Weights of a small GPT-style language model, trained from scratch on English Wikipedia.
Size: width 256, MLP 768 tanh GELU, vocabulary 8192, 17M parameters.
Architecture: LayerNorm before each block, learned positions, untied embeddings.
Training: a variant of Muon for these matrices, 10586 steps.
MLP neurons of a small language model. Each row is named by its layer, matrix (down: output weights) and neuron, and shows model dimensions 0-255. Each number is 500 + 25 x the weight over its row's rms, rounded and kept within 0 to 999. Numbers have three digits each.
After each neuron's rows, "raises" lists the tokens whose logits its output raises most directly, leaving later layers aside.

L4.down395:493479549477542510513511499477515502502504481476504529531502486512521442485505502548471527497497500500519466543483514521495508453496453472449486541494504474492506492522470488500497492441465461471502455514540523500442506493525494502503521535494543485503551512457485513441473536522516477473493511479500530488486462511507478446535466483508477472515519522462514491527513507459512510502540499506479501471494517546480511525500533528543515506516488554493535488520526504502519502479515528508516492521517504543492483505503486467525517471488473545475463465481520532504520473534504491504487493510491503477468495460495555501467506515503451522489507462508488505515474457546494541503490486510532508486461521529513499461483521510480511528490522579460484477501514488505461469456519476
raises: "most", "band", "over", "ther", "day"

L15.down493:484464471492510468495536507476519462513495487480473489471510536532492517488507499508472503441494522469482453465486492454492551504508541525517484511515525515516505538500500542509556515529528506504565456506527450466531497474471448487468533499484515511528508409539497481521511510468510502523481510488495462473534487474500495498502528535469487483490491500519509515473534507535478474468492546504487502514494488530507507451508512457495512500506490482524483536495528452511496505475535458557515465488509540517461526523483501469503502496493491549466489525492493456491538472477511504455513497518492528520503521474528519510488518469514537502519523498513501523530482461505495493469535469481517499500450484471532499480548531542507481494523492513472478508541483512485530496524514468
raises: " there", " these", " they", " this", " many"

L15.down568:521514485518508460455509526523489521507519488503527507498454454485549527493494511498429488532504462481460532491514500489495493499485465474450508541492536496505510512515531464517530481509449548472533484530537449551467490514522476473433509513496524498485507483506520509508500432555504474505468533495471506535495487528485512503541495533513479489502476485503476443534488480457499526482505482512520512514474467471495485458514482506503497528501543542496496515476478545498497510482529517492509467461488501517466433491497528512487503498523474494529498482501530472517456501481487493479485505492501493540513508515490497506466561514520516468468447502500519450477518495510477492538473488504480508496511529512507511535491530483512535504545522485521522531498554518510501472551509521
raises: "'", "’", " itself", "″", "′"

L11.down14:533455501501458518527495522525542486517517480492506495509513495513532516495459498464524490542497518471534494498536467470451519505462489527493511480521486476500512484488465478490567550481500528496471518491516470485509470520512504523459550494489509516478550462497509490506474497467507492513465481496464521484508533500523529484479513514545471488495502524452484503461500492492476490478480504468505506501485530485490481486519499510500514512476521498498520494514536498499483458462509456443452477478485489512536530494541474499530535497514492531559503524474537512434457476536520516474569498535511514474511473511491531528472435492497500494468522511499530466480513485510540541517518469554516483495531486495494504490516513468479506442507516532452528491526475517481483505471518545
raises: "e", "esh", "es", "ement", "ification"

L11.down603:501532507488464485524503502500508478542539502496513489459486503556469495494504480486493511485471478487469509486483489512496501512521509520467565520529512539477497498502506473528494535511533553489481453493504497501494520467497507530535509498468530482476473510488482476490491534460518468490508472466476498511516518518484460456491561476496523485473485486479494540498458534468534522515491476494439522496551537532460519512507515521472510502505486482489480522532462518513491455505537540508453499524546476481502515504480524518555538508521475553519468459492476493502477533493484478497530514505506468530520521481468480514544488501475518458528504507512468485554537482475519452519509489471501545473514530492509495536514464483487510464507519554439506489486468497493484550512495470
raises: "i", "is", "if", "ii", "iti"

L3.down57:571466526490526522501568502528506501501425491458520531486482488545535496462483550528480483442514486495486469507535538514506502508506507487473487475505475521495529536514530520496490506499506516513512479527493511514539509522503520486508495487500511481518497494512538485503480520476513500490474528498473465463571479513478491515482482486512484458553489496478497493463555500500464499546468560503496494537475535509542511504510543487519505465480448446506528486528460495491484526491507521529473523466509499467494481520496507479461515503524504519500470505505491475498487465516463501455544515475531536478503482519493515518512499475495489527530497498531517497460516463490468501488505522488496483461480473499515523484487492512498480491573505471497487492456482467427531523481526505
raises: " they", " there", " he", " it", " the"

L3.down699:526489483478425516480496472482529517489492502500489497505523463546513481516539492509536504464508472498542517475512517479515499527527531530509498523513493507503498526484524503488537543488525524500479461552495484535485500512472489472517475480484468459500506532450483466499457538489526460487462504486500497497510522504492496446473546534482538517502489489488508501525487531513520483462486454548495510523501517511516498433491550518464531553494479496472493539493470503492503536475466520494480517468527502462481509517519470491476502486537536522517486463488498532468498511475492451551530519497503540528486511485529474467520519484499475476474543493474545470539492502491531465517495480485503537499508541501485515541509473498489484502473547475487469535464544476482515497457476458
raises: "ih", "ii", "iter", "i", "where"

L7.down243:516475436469497529523512477480557478498506484527508520535513516502498464499489493499497481500485507488470521499553469476509487532473489485425503514483467515522493466539515542544470489520496430500537503482507531519469534513505461518538530462498501472479505485489488490505524485503477478551496437549442497511463449504507494493509524491508479502491510504488519542467479519501452532491498524518503470486492483528483456461500511525517534488500543481502510482471511506503484506516508477505518544518492497509501507491511495529517554487531504492473480494503448492505486492528552563512525501525463470481490539543483514521483501486450485516519490521505524501498471479512510519497522505507508498534485473476483512477499461469451537518449495511526556474503477499526519531542522533
raises: "e", "ck", "es", "ese", "ed"

L4.down390:517513448497496501519513493510484518506528512501494506462492448507523542482467532485510506463477487502511477514516481499519484488445512474511519536492506519492517540482504503550501494483507548532539502484536500524506517492515473483497516469476536537493549475499504553484448507500507490488506507507505450462479488497517478522518497513486484478488550521506493497457474496524526480551493501537472525488520502496449495513477525520577507497545481452523518518502536498490567494505458496480490498478478474499443481468511510509509511457536500524477486471441501490484499470494524454534506534469489507474501445494497444539515452454492500504510540507499503479523509473519490512505489487510491512544496514526525487492507458525502535474514529549494495465467507456496518558479527487
raises: "ary", "aries", "ically", "ho", "fra"

L16.down740:494460508475526532490480475513503490517522476509525510504488472483548509471501519521504498507459483489496503442498491513508504471501513519479513482516536519525482451516530434496479509488494487506476556473527460490478536528448496470524526508543455540523488441475479490515499503494499428518481454529513491510474503461492498469518483507482500526461559526507530482498497494513468472494468481488531508506505505469482514485495517517524575465549481490480520515482487481523475483505564509538502518507508522490463462536479511505490490479509454496518521482508505487491505483478473473517516503494482523479561480530507498490488484485517498519492567524452503498505517508544548486511455496526551524572526499494504488481509500529494498490489556520490443503519514482503518501487503494
raises: " while", " but", " when", " because", " during"